{
  "num_hidden_layers": 9,
  "hidden_size": 768,
  "num_attention_heads": 12,
  "num_key_value_heads": 12,
  "head_dim": 64,
  "intermediate_size": 2048,
  "vocab_size": 8192,
  "hidden_act": "swiglu",
  "norm": "rmsnorm",
  "norm_place": "pre",
  "norm_eps": 1e-05,
  "positions": "rope",
  "rope_theta": 10000.0,
  "rope_fraction": 0.75,
  "qk_norm": false,
  "attn_scale": 0.125,
  "bias": "none",
  "tie_word_embeddings": false,
  "parallel_block": false,
  "init": "uniform",
  "init_std_qkv": 0.018,
  "init_std_o": 0.018,
  "init_std_up": 0.018,
  "init_std_down": 0.0,
  "optimizer": "muon_variant",
  "learning_rate": 0.0106,
  "beta1": 0.95,
  "weight_decay": 0.011,
  "lr_head": 0.00492,
  "max_grad_norm": 0.5,
  "warmup_steps": 200,
  "schedule": "cos",
  "final_lr_fraction": 0.1,
  "batch_tokens": 65536,
  "max_seq_len": 1024,
  "doc_mask": true,
  "train_tokens": 900600000,
  "max_steps": 13743,
  "dataset": "wikipedia_en"
}
MLP neurons of a small language model. Each row is named by its layer, matrix (down: output weights) and neuron, and shows model dimensions 176-271. Each number is 128 + 32 x the weight over its row's rms, rounded and kept within 0 to 255. Numbers have three digits each. A neuron's up and down rows have the sign that makes its largest values positive.
After each neuron's rows, "raises" lists the tokens whose logits its output raises most directly, leaving later layers aside.

L3.down1127:138124147164072118147133110088129105092069181121165130105103074118111127144153139112121094135208154122097156054054139115145163129101142046151122100080099082113150115177120154128197194112147190149077091175110083063067145163166065145157111100172127131147174119129162115193162135125117144089
raises: "ness", "ly", " response", " woman", " version"

L4.down1309:140146120135076069107152126163142121176151121140113131106116122140059109145119142128106106154143106200150121173131073160153130157100125121134102157146135183157134081075141149148135115091113046140112149119162122084138151120114144087158192096172111132215079117084194136171178135089075092125
raises: " 2016", " 1950", " 2010", " 2023", " 1945"

L4.down933:109118107153131092137175123139082124118110154158077121068124128080165101200130092153066174125142148152094106140139140076136082080112147148150106110102112137171093140176112147156214056129064148074087117044117172123083113087070068199095102110097186129153184144141111138173139130094102149151
raises: "ks", "k", "q", "chin", "cc"

L4.down16:157188104123102144137078122138100161066082148146167130131146144151129185134113114129135124180111112130084065076140132119067065120129105170205124088169103165120092159146098081166116109108138148129149147112083136135114192120180124129173172144114146160156066110167177152077107107108133087122
raises: " well", "ce", " they", "ide", "ever"

L4.down1773:083115121119134143168106099137138139101187053146106125118128147091123132136104135132148099108143117108168108146092099143131083102132187202085081119141144114075110120174137124142116149151177093089149156139142073104075114107149179137147093135108167126105064127100124061100067148134115029197
raises: "s", "sp", "ices", "ities", "rm"

L4.down1019:153052101109154113116149099111210144127100142078113164188104116072116135153156095095181161182028130132130111162125141070095155175090129093099116148100102105127133126157157130205172150157119160120097180095164189111112159170188100099149094146135135162095121083148108161074115146168136155145
raises: "ment", "ement", "ulate", "olis", "age"

L3.down567:057123154172145125135179177115122129145166111138084121107124153145120086128135147123113129159144157147102158191111159139132162107060086110120143149143190193135180110110124125172127086133096119050173121091117159123116159102150115135134148140132138097125153091101125146137138125109083108129
raises: "hip", "ide", "uit", "ky", "cap"

L4.down1434:132133132110139151144087113141166127155137082156112104203136072189146102088156178125139140183186108145136076144112123125122168187082162039080103102131147113145126123138158071094119159121130148126185126120061136113150063149139184081128148132142167145104097091128093071145161154163151106168
raises: " Ohio", " Iowa", " Texas", " Illinois", " Massachusetts"

L3.down334:034215081105143155111083071112086156162077103156102089096121148196109138134186175126198099160150141165096109155069179115139120127081096255115124139119204188134090101133131147193181110095114133149136130073154152128147148098132126130135143094156113117120159148172155145099162103117126144146
raises: "hip", " like", " such", " themselves", " were"

L3.down1016:168186123078098095111158136136109100153120115126147119085100152105155096151124132135178138105122155072179121140170202061094104088104132097113117101144185106087146138095076149155098104143151112120121131140110066114164102153118131188134126136112120111097102114126126150111119092113142160162
raises: " there", " it", " they", " he", " she"

L4.down1394:155115219054144099103086131092117085129147122120095143159138104140064109112088140123156207173167102119091160161156153073117159133123057182150098130144146084150125107069088127141154109144135163179131167136091152107183096158129155096200109155136170149128132133143098118123153118156158156141
raises: " Kaz", " Nag", " Kh", " Azerbaijan", " Zh"

L4.down1476:087150143120145157131207112180128175110103165163103089099186093110193140116109105048113110096129125141131143144141142126115137173094090106140104108092144169147138122100084081179094132134080103073156116139073158182129192118133147117125143095114071058094106060162115083120094173127087165185
raises: "ages", "age", "aged", "ier", "ga"

L4.down245:133125159118133149166110171115170141072130183160129109169138124089144130121106100158146107111144160177111099173122155065141128131099107099131120099114113144118106129097162122144121072105131184178159135076105129140163147127167088074109098053094119118109146067173115095121229150192134157125
raises: "ss", "tor", "ase", "ct", "so"